Weights of a small GPT-style language model, trained from scratch on English Wikipedia.
Size: width 512, 8 heads of 64, 58.3M parameters.
Architecture: tied embeddings, normalized queries and keys.
Training: a variant of Muon for these matrices, 3694 steps.
MLP neurons of a small language model. Each row is named by its layer, matrix (down: output weights) and neuron, and shows model dimensions 256-383. Each number is 128 + 32 x the weight over its row's rms, rounded and kept within 0 to 255. Numbers have three digits each.
After each neuron's rows, "fires before" lists the tokens most often just after its 100 highest values on Wikipedia text that the model never trained on. A number after a token or word is its count.

L11.down944:111092077156079111116132058158099099104163147146115154127107167089147081128092099150149112166188120171065119117085138137096083099121150164164087099126101102156144133131142179179153216162119171182082131142131099149134110119139183120157159055168134161135107110171131189128140102104109106107123145113159128146111128151118105101108126139111134091143159147103127113172141044102115101092098
fires before: "5" 24, "6" 18, "4" 18, "7" 8, "1" 4, "2" 4

L11.down1382:137134076076062108093092135134133112110091139093132151122145120163190159161098120125148129193087124140112158135124146117142118132109162087122172100139096095095114144110168177095091113126086082096120135164126162110116092138078130150136133155133112156106118139096142120113158181120149047098147156086161126078141128036077227137105172135172106106135170102152159044135086189151168160122131
fires before: "0" 100

L9.down1192:128155143128136122160111132184175129094144093115186100138161124158094125147107167148153062122102086163107173080115137117122168135114152090080162136135088153166152136133186061119094154145097159076098097159158105129075148159147114088136124172146109123103117105124132166142147091101105132112099092153119183128115108119074122118136152114139092116170142105075143158157063126071150145075115
fires before: " " 25, "0" 15, "," 9, " |\n" 6, "-" 5, " |" 5

L9.down1144:144158194085120156151087156148083129154109119131140203130133030177072138135130146075140152140121107224158102100113118110110152116138140150095165133118095113197126072140099111125139136087164056137148169152184090086126221143149094114089129079151145193135111136135162167141219131133148171132137148126104107131105144040175135107126127101130159162122189135147086183150098082172129088133157
fires before: "5" 15, "0" 13, "6" 11, "1" 11, "3" 10, "4" 9

L9.down1096:164111160101099127142156067114071146118167184175145113063121157098105096116146167147152103084101130146122143201162147116080059135129199161146139151163104121117158107137146154096119105140104154141120123145065114149163099141131125172171108135089194157108115052105082092100209117103149157134184069123105109138181085134117107025174164126119235112095162155176108151082125145101123130167088
fires before: " the" 27, " \"" 16, "|" 10, " this" 4, " of" 4

L9.down1993:106119167092191076119149128081072098102091094103150167134097149168160115158082124158099156207170165113142183134112116171137073057145136132093055150109115166208106112175198153122147091160150156130117086075141100146115149097086129109114148119132163136085105114112170086129095125135133124138121090141105039150151100146123173110156066129129083098133130204149128142124146150184110146113171
fires before: "0" 59, "1" 16, "2" 7

L11.down1445:106135127103114128122158158148136166127104069162125106147100170177161141135090111158128151150140096165231117095088137149124127063144151098180182132179170182094094113147122089143076187111110106152207198151090108166121104116118148114183151136174186161116160135131100135139116114159140116151155137132143128128107122090110137141143156121136177142076115089164097140157091151101125141119136
fires before: " " 55

L11.down1904:127148166122108129159095127134148080091111165094163119111145140108090133214156148141116129105134114131086116063112150120119148150153176161134140100126123157232103110172128137133065107093162111118123148100149138146072156086110117095148165096172112130154101089130181114127112111154125146164117132147132143154004114138136151112131126184059202089108140152130172134140160179121179182117132
fires before: "1" 32, "9" 26, "2" 12, "6" 4, "5" 4

L9.down1017:120125131089163157140071093114146160145157140113189103048145126156145154120162085160159098103127156090153117159078154125121124133128148125127167098162153106135060150178151176101093139158081104195172132129089111107190086142152178132218084162088144161179198105119167056087169119110151105136143173119101130156084087099092111089078128084151106139126111107116121084169091142118076172145146
fires before: " " 65, " of" 8, " $" 7

L11.down303:162155102103184125140130163098079097137159129073135118157106144140165141080121121087133132147071129095117120157106136126120160107123132121192171138104135115079171098161109138139085176108133184110102118118100173177130136104114116191155210131162194146109129140065116085113135177159064145153175135097179159068118106146149084175165148161121177088150107086110110099163130123115123090117148
fires before: "4" 31, "5" 19, "6" 18, "3" 14, "1" 8, "2" 5

L9.down1465:085126162105118168086143122123139128117115075146123112187153121127135113101190146120108153108167139158108118119167126173129156171130162112190117125106124158169161093105130092121127121128129055123168121169161182171121141115087115099151159096129162164136098145127145155093154136110152151129206110136142139154127128168077129155142080147149127133165106123166134067107126085143082071109165
fires before: "|" 50, "-" 15, "|---|---|---|---|\n" 4

L9.down1861:100202154133166109126152130102147094159137169170119065098133133092133163118137099156139148145110154147073119094086142128178140061115109137137142173164164112091142160096160128076144165149161150113143119119147107107107100155161113112048152134142172144148126122094067156141168096084132153133148121091103132121112122163097098081176160141119137129079127092160132116096083137130106099161111
fires before: "1" 34, "2" 26, "0" 25

L9.down26:136128121102170161087138098125151151150119125141124146162123168118130138120196161113118085101121141125092102088081113161101135111164160067119103147124117129126072126140152070122177073132137123168133101158131135186105137089117124162171163146104144200128103194092097124115109054129157088147125108104107142095137198118157087083172126111148113182082179095151204217116060139137123068139154
fires before: " |" 26, "," 14, " &" 9, " and" 7, "\n" 6, ")" 5

L11.down2011:120169177150153106158179121132090183042165153168131094111132134117139169081187087096145139173091159092078139141121148128159168144181188139098125170150161127142078120186142165094068139190131103165110102089089116148154135113144151122138109175142134120133151105092203073171156115137132120148134216137118087118133126103117130119189145089075138094170133114129149162202126177192146146128131
fires before: "9" 23, "5" 11, "2" 11, "4" 11, "8" 10, "1" 8

L11.down87:173089123161148128084123143123155160166141144085145208109124118124206164135109122190149109114201160164145103092094180090134106089131171140131173111145147088176112117076132173118138109125108179193143172122187126116103094112115133101136149121170114167133184150146150147161191109123169103133093116133154149133136101124199182164156105169155172160169155134165147116160066115145129159078144
fires before: "0" 80, "8" 5, "2" 4

L11.down1483:127126106192106090119120061181148125130083147124158177178161154129138096096126150160153095191127109149109190126104105136162158165132106108110111170185119155126124095113150173114144078148145139071173094132136126099173145167098157136124173117167155131141087133129113131089150194131153124123161131164213083112096134106168142095094157137096169113055104121127090067138111060086183173114182
fires before: " " 33, " the" 18, " his" 4

L11.down1273:163135168111134095086093136068049112127154153077093144100127103170105127192160141161145188138093163149135069053121153094140120114100106126168116153151151129135143126166164166128149029094163108143182120140139157122157137093136089083148168141131158117142142114090119147163126133093146152129127108160144115116090117149159072138168053118111165119150194143124114129105089120155100087037084
fires before: "5" 14, "4" 14, "1" 13, "9" 12, "6" 10, "8" 9

L11.down791:177160149123117121038132056172164092106143155107124153158162134123092115093169099078133110163100112151112153122087111158161095099155133152116163122197126173097161107084060201119141134114153127137137146133115087145133071153146106124114139188077126174117123110122121098132154066093121102133055117119159130141091128098102185129176146131127138106048145119126147137164092129112135177143154
fires before: " " 60, "," 13, " |" 5, " in" 4

L9.down1832:149111109084077092106101097125115107153154193129040131098124144135157128143149152133158219148117159142171157128097140122067160147137161142179155111152157164099186159148162104173156164149181158175150180129129152172137129128115114125122142187159104198187134134103072110112091148145126136153192166123143115069110173120112126144115126126167097171085184120105141099197118078167129147097195
fires before: "1" 21, " |" 16, "0" 12, "2" 12, "3" 7, "4" 6

L9.down1386:110103078085109098138111160111137194126121139112128131082144072139163109130149153106119124102135076095199150096112159087125142136122154099123178150116179131124078144132103150164074152122148148140140120108115096098164159175192122142158092163099103122117179125139180138080133097132135079119103179125121126078182206162157120167186154104169185139058161136144095096152087135132150087119122
fires before: "," 25, "." 15, ".\n\n" 8, " and" 7, " |" 6

L11.down1228:159146097099126161070126142179070122138196129110130183118131165156088137111150144150141086125095158067088144155104147143152168182109149127181141157131158137126126163126096118146118122131121098176113132149134095101115104094116121132148167128129196123089147135119121165079104118089076164164097127182098191114134083187123153121133130174153174095103137105142146100090129096116123142092128
fires before: "." 20, "," 14, " and" 8, " in" 7, ".\n\n" 4, " (" 4

L11.down513:146101096111143138157123140178114123182191165125123132145116137131130115122149185083166143130115173102123122074128144089070159165103129121117151187133146153095164166133147128093125195178145078155120149161178135126129130103173167078134147178093122182126133144107088089180136067093136174135142183140113081154153155115063096097131121116125130132116175145168138085128118143117135165155133
fires before: "0" 32, "5" 15, "2" 7, "4" 6, "1" 5, "8" 5

L11.down804:164114147131113147161119083057149122129127126115115110130165225148136083144171118101144129156141079150131121159106189143122133155171123021094099111119068137139125115175200170128116182124105108124159156108153077123103093154157088151146102089120145112177152140129083141133157175079142090108114136136207077127090167116164108058105086151141101161112183128175166127148126166161155126093143
fires before: "0" 26, "9" 11, "5" 6, "6" 5, "8" 4, "4" 4

L11.down726:156126106092147121146117082133128118119140130083205106110169133132133164114149155137107084123147096136140070138085113179160158069079145190135143112131138121159135120164158163098117156130114184092145115161115188165136113148117056126116139188131160134145127177150107088118130116105080190150154167126138166107150144150164191180144100175181150145148122109176126129166160146208131135106127
fires before: "9" 21, "8" 18, "1" 18

L9.down937:149147145104108153104143168103163105133100177093141161124135154106153111174150161135175103138120106143110090086156127165124177148121118128170109157102127105142146099181113133115120194132179167166170137140094124141109078152133081116136076117156140125121120114126134072099094120117185113128091128129095100117144060137130100087088071101122105101144136085110134132116066148111082134161141
fires before: "0" 46, " |" 8, "5" 6, "9" 6, " |\n" 5

L11.down498:122138139129146147129124124185144168081169089117174075156165098153125145200112145105180120079074154133112098135141142170122161147134057126159143104120164160141132107116176092160114087167145124139163101128067112234114110150149071142134132129165207139126092110138127104109125118121046144123110048116110107105168116152153114101104148147076167144146095166143121124150213060161179082149154
fires before: "7" 32, "9" 17, "8" 17, "6" 13, "3" 8, "1" 5

L11.down1212:103083165176137097125106128154156130197121099133110173176165158114168158083182144137139154156081152130123097061172154192156100131143173116164197058113156120153126120112081165151126169169133137033145081161090112192142163186143192121140105114143122109086173131162158133094136151077110183166073124133143126159094145115107144150177127091058130171092093163140149176118189049131128132123142
fires before: " |" 48, "," 7, ")" 4, " " 4

L11.down1032:117165109133128115151145108129164138111107123154148184168118135117144120091168098102085111171140125146061157091141075164106091085050139145132122155144172129143117107118124167109136225108162137129128148151143084058153140138143137117166162085124126117138098099124114133053113093136145124152093110138111118147140169161133136139111092136196119116115102120073157099172135132126190151145148
fires before: "-" 41, "0" 11, "4" 5, "5" 5, "|" 5

L11.down1773:109141158111165141148177089136134117116110141139194122083121210135135130145137150150119220134130129092127106143113102160110106152082157131128165165130121117137166109134157148120184115187135165093171154140149104138154137131091117136143113170107143153125159185154156147171122102078105140102121128129118113138134133144161127136198110159142138189136142048112084190070145142083127114090147
fires before: "1" 37, "2" 16

L11.down289:127172085144086088109110131172161168098172137122125106126135086125183138051127097109133161119124119141134138136169156103105130166104040134106160122181129152141178144125116158143137176126094098117152110194133155101194147152082113127129115140127127132149204165123089161135085160097127102141092149106133143140194156092159189100107137149153143145081135178127162115090116137155098117136081
fires before: "'s" 18, "," 15, "." 9, " to" 8, " and" 6

L9.down664:182078093164119137150117093165083132094111197136112153120116107151117139168096136152167125127111106154130149146172160133153185120172114143152112132088103086174120140141099122180113150136106137174118145170150078123090157051163109078142145146070129128084195106150168122120091148124118078126154121191155131104175121104113118152141097158101111110120163136124149119094104111055128107161123
fires before: " in" 22, " of" 15, "\n" 10, " for" 7, " to" 4, "." 4

L11.down1162:138173123111162157123187183130154211138149075172093156113132185092124150123097167125136128120145095164115135128140104110179088136168109119116158079135073173136155134132155091117118106109117172133104144127099129090167108134141084082116181113124138132143066151151122178080129104129073100100141153169149144134165136123077108090117155144132104100143136166125134159099169155087146144145089
fires before: "1" 30, "2" 13, "9" 11, "6" 5, "5" 4

L11.down72:172105108159160158148129091175120171174181161187142109119159087098121107100076167168128183093113181151130085085107151130136066101116138133154184141147133152146141157105086129146103154174174144104092153038148160172136126153125142124144114087091142205110144121078130161155130125180153163149162170172092134149145139063152129123130125120150096094130101131134110120136116043158122126162162
fires before: "5" 18, "4" 15, "1" 13, "7" 11, "6" 10, "0" 7

L11.down557:136138138119113128112138170113118077161148106138127143097090106096147113097124104161123130096099164143124137164139151140140136155123175136140143148129154197108149135121106180160089152171104121088100159148121172172147133090189128161138120138146081115064131155102159177101141103129095138190152108102097119143103154167142139179118119145153181187141123106126193094165211113181114142116135
fires before: "0" 32, "6" 13, "7" 12, "9" 7, "8" 6, "5" 6

L11.down84:091117152102145188194115103114136075114104143162099100154150183188134122125136110126135162126128120111125183150140127143122136082198195122136146167196136113153061102151164111200124157163157132127120134175133201171190196129154081081129217161137141174092073151151135151119182126083159134081166113100143110144083146137176093131136105107138075142100107116162136078216163198168124055116163
fires before: "-" 60

L9.down1498:131085095122177086168121100090112121092159120099137097181108169138126150135110138160117166176053083119123140108131120107167155126209096119107110111149065141155112145142142137149134067152174119118134132123157135158078128077122142181144111072133101109156138105133140151115164131048167151054102086129165151115093168137085167090137113127165199140124172115108198143103163141090090160103074
fires before: " |" 34, "1" 16, "2" 15, "4" 4

L9.down152:122133098145094147166163097138156174078137108108136161133137151151141148115204142095196101115087143119139104135149115110124166116115153092101125166150148122118105112208107144149095189134143149163102117121134124168167183135154116177138174060156141184159142127100123192059148090152140067136143133114153132163103166128133133142162142134100169163163152144222211161126137081154082087107109
fires before: "-" 47, "\"" 13, " " 11, "|" 8, "2" 5

L11.down1923:103121063131135125143153129124132134129131092153123114135123165056160156124174121079168163116144119113174232146160174126113106133127147180158120146177169088074138142167110075197080179116069127158152154121068158203166139130144046154137141146111111089149158143123161105171128124116132121158137138114132181132155203106146075181118141090144125132111118119136124140157112097150113138136188
fires before: " " 24, "1" 16, "9" 14, "0" 9, "2" 7, "8" 4

L11.down1862:148112075104130212126154107122180102087101159125115146132139172140139156105111105118196156111084106101109158116095167109159123130187135126155164145126127134114093151149094146058123105127147144070112116152085146078147115112153096091173097180091087119115163203169123102087166157070095173075160136135107109156115133109169196099096179145146100157143118126094142111174136118062130160145183
fires before: " " 78, " $" 7

L9.down1842:167148131089102132127188141118160114150145124095136113108182125125139078126084065058142143122113136146055132095116137175110149145118124079124168121093124132130154137111113162133142070146106167124096134117161143091168153100094100116137146115098160176109156071107101120142109135194132160119175156147110077201150115134138091112165108116056167127085078131074123162124124139097139066132135
fires before: " " 54, " the" 15, "1" 5

L9.down1789:118063118101156089171145079071144117118149156112150119145107100108130160138196057098142159178119155127146128169130137147123176132104122125152132126167094111145093120092180118179131109163138127128141173151172143153132172127157081179145101125144069196112099164118097086132134187173130102178141068136152107126126100113121059111120186076119153115121130100082093072142121156102148100121077
fires before: " " 67, " the" 12

L11.down1537:094081178089105081113116122098145088120089117153094094092188098148117179125185136130156067123137145118154111131095136077182105081155104180127136157123171082150135177178074129092156088079111122138161146114179075114085112085102129109134102160176165117175177138142148147130170116128107115084202138183067141183127101145129123085145116122117115139169170081089158098111106123157127169138126
fires before: "2" 27, "1" 27, "0" 14

L9.down1525:126114142181140189166103122144097139078134102155143129125144161114171063104178122175179137088114080124087134127160079139123086113118086100122106146151145145124136109153162137129135147128117104111098154146148105144142117107106101076104103165078148091160098149127150151156091152149097134114149130102165127151134149125240203156150125068144091127079132121212157089153087157121119118092104
fires before: "-" 81, "|" 10, " " 5

L9.down1190:108108084061091177099082112187177094096108143082191095109132125062126110137138142154151134115137165127136104146126149149135158111094071121129089155098096114082138126126108094143149128130148088082091121060071131194088104108110134138139168135146095132152089134079086161166152121097134164128118191110119174118117144088130100128114144142162129108116194096133183100183138206074157076138113
fires before: " |" 47, "," 8, " |\n" 8, "\n" 5

L11.down1183:166185133121118110161152136072160133131097143166178087064130144126114169075075192165103101182155104111100105112110121143148115121083169126159102117075159097085136138170113161105133142109133120099071160144136084173155130132087120125157128082189138100117113205135111162037130132150186178117126154168118096151183179133158137064202130143205140155135134140109067083122107150140139097082136
fires before: "1" 27, "2" 22, "7" 8, "5" 7, "3" 5, "8" 4

L11.down344:149152146129188145148107109101144111121177097197095134102129081116170151128146141084147150152123137098145101179134118204146173165177087181108117107162110132171146128156158120129123119184078135136138164167148183147103115123067141105132109124201080101082123157117155133093140140177085105113122122135141150077153118099095108150139130151094156110171135075150136137124111128131154155151141
fires before: "8" 31, "7" 23, "6" 13, "4" 6, "9" 5, "5" 5

L11.down1305:105140135111134160116152100178155136135143086160103103172158136147098105166136084138150105108065143161083081188126129119122183130162091129148145116124100147148152138167089136092139168064116158148101137143120142205155143062078178123156126101143167088134176106107165119056114137109076136110149098197117103126177128171146124151073156210121176126125107153113091096107151106130114166161108
fires before: "7" 25, "6" 23, "1" 14, "0" 10, "9" 9, "5" 6

L11.down1114:125095107102110170088139119181108111146166113131148079107089134130145178127163113133150143164170111159112162070135154120138156107097123167119114141193163103113082147150090164170119141144192103172138122168034111139128149095153087173112093178135133112129134150148158136147151086118161090181129095143100151237108157128130100104143079158186130083129114103121096128107130142169111114203161
fires before: "|" 45, "-" 15

L9.down536:128103085117135080140210066128157133116194164097129134136083134112145114136117089148149164127136165132164059098118183170137120167116138047125182110089112104138075154207155154148136156111113146053194186140193106135122101143160104146183085151105158136110139099141120098104157127184149070130144183086133071150123126141188102072112084090131170141109142087130143135145089160132126100149091
fires before: " " 45, " the" 12, " in" 4

L11.down1158:164101122142111162115163128149159128078176160121125123139124157171097127121155162166125138163142095120155182137130071080085134142089084125100125133162076074126130137101095129167159142193100137119121143143127101201080173077119127130126064140146149142127128117123173130129142128103088164124096061153170198164087162121129113112168092076099105152096131129178160104111049101117139135099113
fires before: "0" 58, " of" 7, "2" 5

L9.down1995:122160081140127133159145123142053138057152159185121141084179109160137118073120140117169133146121152120133137101093138134114152105184131083145160171146165170107089099103111135156184223093119164124190134176122132174129081095136097127093115150105158134096148069086156128176138097102148123150118176152149088212144095143098147101166145090201131131122101090161158168094161111194117104092142
fires before: " " 65, " htt" 4

L11.down1016:115049113060179151159151165165129199136145140135184125173142108152117055097133130169127216185084150175105125120119172189173133152150116172152151080111171166126164181133138134156114064127101124145154140179171116116164131156165110107106133174128175143129151145093151121070153122128177117154121119140136141167072111143138172118168128104126157165089134159152107149159113054160127104176133
fires before: " " 37, "-" 18, "ing" 4

L11.down1580:134113086151140108098124133136148170115131172134178134176124057096134120194131157162111137154177123145073179093165183152141075168156190146107104219159145159116149155132157105082103180152204143103117080142132129173149156111140123175127166147085217192110101194112128155177074121172137118099081193149111073102137087149117148132097142132179173163155109146158093155065118135150132134107071
fires before: "0" 42, "1" 32, "2" 7, "-" 4

L9.down921:074142151136087133091171122122188139155100165095149161155114150123170145112118136143127153144141148153095131151143089143089157116124151141042090189179120121131140126127147192055143183126190121139178141179121236155141125088127152153141146144115150183132043154085163120110097115097085145138103119079101089173089158211190135095186122088148108121092119103119088091103119121124099097127122
fires before: "|" 96

L11.down749:146163137165173171135134128133141143097132118144178175170118174186139087099116147170194160042175143141148154183130115182143084106158137160100090100119110120157125027097169156162130122105160083209144182121119093131124188154141143153129134135102145198157122080139118127092139107096087114104163153119113103154209128117133120192132103117072117111092103108099098183047116123121138138153138
fires before: "1" 64

L9.down247:183122122165131074147096147117097137173085157151154165198063164107207209125172145185157120094095117087112112121114117130210160125113159146128161108126060139111083131143141162139127097133108099175102137081133096064108101160132090062104152140150124095118121121119169151127126121152050135113189128130093147128157117180116191157150130109129116138141107116151108136129176097105172196135169
fires before: " |" 21, "0" 14, "9" 9, "4" 7, "5" 6, "–" 6

L9.down409:110122136175194121136103097135157187112119147138159103157176179139130133141147099152090162156161071147082147160115138083092094111133163094096085139115123083100144131159180161106184140110087147115141167094133105101128153118156126123093096096139115079208117103163156101120153146075124123076101110133201122086097096138098101124095189110125135136086107169098149141148066177119122162105143
fires before: "1" 32, "2" 16, "7" 8, "9" 6, "4" 6, "6" 5

L11.down441:096131073094123109151162137103110131171108169142141132124030101122150102164183177140136107223139137096104131090188138141160110143145183102161132160076185140146105125132110122168111117120138182193085126148093126150118135116124133141181150193138160162094072173094104122084118120161179124150123195111114159158139135207148127125104128104158171119066120113113162107119116085117150103113134
fires before: "," 23, "." 15, " in" 7, ".\n\n" 6, " was" 5

L11.down1521:110108089104145126080167137129123200166125197086147152108104118153182137134150161142137094160121114188128112143196081140084165104123169140226093112112118100124123077170148132074148110096116183120113115119109136171100115132147150111135112122172143159168129139128149148095074150134144098145214127154167101112131160121098150145108117146084107104164119130124111143145176111059110166117181
fires before: " is" 18, "," 15, " was" 9, " are" 6, " the" 6, " he" 5

L9.down1023:130075091157131160089141091142106123064101177103186148128095073159175090152154138127093166112106102165103165074193143139106108157116076153118169167116158120142113071167107122150116154073158109129137102116115187192135130103126121135183146147105143184170151109135086109169158127152099131110117103152084171146143105170120120137161175107125107129071168145170128151113106101112115186113087
fires before: "9" 26, "1" 26, "2" 24, "0" 18

L11.down1052:133120130114115159129182102129152127126143165103145148148160112115151140128102159089121138124129102155076086159128099152102088148185145078133116104114107146133178135129127142103139150092033102154127134187111179132134147119119117115197123148099161183151143175121161146131116165124157149155116084093074085127116045163137113166151143130092217135111133095130133124136108156107109155100109
fires before: " " 57, " the" 7, " July" 4, "1" 4

L11.down666:134098082085134047169123182119129139114125125129101130137149152168165126115167127136100073096078146094131132113136128045157140129123102123104077133161144111161098154133148170133141129120119159089149221136094122165119154130180110131148137149146109092132126154089111129165141112102115095085103135104171148122116107098095149101150140171111135137131176160123121072124125107091093136138154
fires before: "2" 40, "1" 18, "off" 4

L11.down1354:141122104133096143138139124134121159106137152137146149097066116155122141132191181174184155087108153143108128088110065160138138101103129114162099119142124135180106148173188156152126144074173153160163150168149148147129131088091206130137142156084135203220071147106084139123153082121147091132102110088111096163121147099193042117149143160129176139147116160172111058152168163145066097127124
fires before: "2" 38, "1" 27, "0" 27

L11.down571:130160192095149123118103149192121162151146135127191168131131128100139138132080085082090134113138170116111097153105176133133168082168163169157131138137159121097145063175153158138152111120106172195109125160132176093157128136132140151179159162177140136107118145085140118139180105147085089126135149152143154108129100197149145157160091190150125127140121125106144121134121159163160141155112
fires before: "0" 23, "9" 9, "6" 8, "7" 7, "4" 7, "2" 6

L9.down1689:107117179126125117127193124139140137098111178147102136138107107156148085138128111133144125193124140114117118141127164088109110095143151102120148170136161147082151074164145111083098201112120088171117045154107121136092132136137130116222114155147077137169104179124127074178104089060106073152155191102132156165151130106129153144109103128088048084133101164136110103150135168141131136111143
fires before: " of" 27, "9" 16, "7" 5, "8" 5, "4" 4

L11.down579:158118099090110059163126113117116152081187180102151115157104135122164110178088153142120102120143121121178136099124045184131115083129114139149066159097160091100084138172137081142183118071139162122117132156175141126213126113154155116124169220136076154092085176142124134085144131093165081157093105194070147118162157170123169156168110124086106117138134175171173101119101112117125118094116
fires before: "0" 48, "1" 10, "í" 5

L11.down322:124063126147083123113193074124185158154143172152159145140173154173134156117162080084159137080135156146107192130088078192113132120094112096107197171130177147123143119177111122151081117159136129144108128128148136154146170153092114200100143122091154131148108156150122172160097194106126126129136104102134134196083112154149129125197178116129137136099131105167132138178123127133114155166053
fires before: " the" 32, " he" 9, " they" 6, " " 6, " it" 6

L9.down434:137102182135117084156089158109124124150099095122118153109110123142173189126129171128107090140117149110132100131130137079181152154146086102146132118125128169087106098100095143122104105187123122168117124078141187121077160129143131151085114156138166123158101137147142143140145123128163155132106072137117086165147146089070111121129122113101111109191150081173167126124091056133176116138137
fires before: "0" 23, "1" 22, "2" 14, "3" 10, "4" 6, "5" 5

L9.down299:183142119179139119167175128085132054054193165159080077106151170097136137138121112135155174162151118083136116172159140130134139135100104108120167138135062169142134166168136140098145141093168211116110115097138087105124119185096132065121145015177122111065147135138183165117114147089124124142162169150175066209154113153120099136176140083155071143112161135165089089158143086127096064118066
fires before: "1" 25, "2" 20, "5" 8, "9" 5, " December" 5

L11.down1434:126159103107109173123174148131080101099168148091145088106161118108184107159165148116140135130124144182142140162120110138105073164165125111082164107146151156074117103091088123162136190160098081133152212110156159184159097081182100118081131192162138164084161138080162155058148133155176086148111149147137110128096111144168074169200094171095138116084124131120155103120126104207136158097131
fires before: " " 39, "9" 20, "8" 13, " February" 4

L9.down262:137130148188089075131178185078123140140078183121131138107161124106114133104155141054145190090110142153113110094131140130149107068128132083147117112155135201132156117151128174151163108073121207108190113117164150159165169138154111118051108041152098170152095124146119120116066084114087160141163146144101126151111169065090148088190125154249111101108103154132128167141129099172107105157125
fires before: "9" 25, "1" 18, "2" 18, "0" 9, " " 7

L9.down185:187106169168165125123112054183116192160108109102120142154145146102100143166191122177103085101144144091098134088155096109130186110143088100077132130177160115109136206083101114117089074106102131083133154143146082184135115102166163131128152141141114150111116146085118154090159148134156114147104158159154085129177201150151131132091129117131138088135124155111211191132114144149082076106117
fires before: " |" 26, " (" 15, "\n" 7, "," 6, " is" 4

L9.down752:151144163164107136111115173096106043098137181115089123152113138099167142125103168080082102073189153133130175138143152098149115180166134086138091111211118162102142162157113120153147087190166169109146152177093159091108160190139109182075192165075131118138099129116114103100112151113110120061121134160199174145158146064070112139170103154126121058140186145184144109134068121145063116102132
fires before: "2" 17, "4" 16, "1" 15, "3" 13, "6" 10, "0" 8

L11.down487:136155122125159176154143113106167135076131135179141076121090132173141131173145109075094105099142162170150168147068101155125177144160163135155139166120117086176180154168106126115096201215195117097099141142117077134075137084146176131134124161141145209102153148170150197101114107041125147144095143103128056115169115094115126156145142109159114183093120147088090113113121119120151067183115
fires before: "2" 49, "1" 22

L11.down798:095105107094159098103150075088102114102150134159102121159148138147148165131048167146114190134111182062096118143125191128128100108118069125138170117116131140153084137112123111092112108126194125135098180173107065109108131200117096178155111145148144109144162148106124176112085121125140081115102149084139164109170144086119179106180095091181201186148113134134145161146141164195087100098149
fires before: "9" 60, "8" 13, "0" 6

L11.down1157:169130092217148102112118066167144177165135150148152144152153158134127083088105042140151212152120130144111151123123173131149140144145129091099135127133155145156094107099145125082131203085171124102149159099123129219160145162143158140115215080131097139083146104107101070162197032098109114084129149131124074118115190156100158172151110100156155120105142161134142120182100116176149174084100
fires before: "1" 43, "2" 12, "9" 7, "3" 5

L11.down807:169136133064161122119064122125061122139151071157094109107112128138174095105062135063158090070145149137205192102093120138117153123101104164118112081161138101131138103097182171083095193113104178112116184164140151188187149178138131142173107149073150086076144120140118156092127072151124135094128143099104126158097037184094125158138148119065137153164138185134157147157115089128088170096140
fires before: " \"" 78

L9.down693:118123115129111146102127093107186137103126093081139124099085160110107144137136128110120061133148112152111097119116112114139119180180105143137090086153141100136126225097149123159091141138127146171188094090106106135166131166184116129114207115143095102169155054137113133157130094097207178153125153072127128149108141044132157164097145119084125114207124131089146106129184104128145084128173
fires before: "," 44, "atem" 6, " the" 4, " |" 4

L11.down1625:186081165117143164101152119161151086093155096187147135220114116154189135131134058092083114131136172161114070146134123120111110160170131108154196129159125159132150092154134092163134140156141104087138155117138161123142174139163108180121130160177174155102179156097104108118166137142083159132157073180106104098139127070093109147131142104119159151150138138153132099116203113154101106081155
fires before: " " 63, " the" 13, "1" 5

L11.down1686:101096155099119157127088155159107091154101141143095085149152090147156200125078130154183118153067167097191100111154062118092115144053182097089161085107093153114154062169141105155151142164132130099131094116145141153102188127138179149119115179151110184079138146164123082133141152102057135136120067139144140118120118147095146139123169086097115143135126068090128124181172127139120195143093
fires before: "0" 97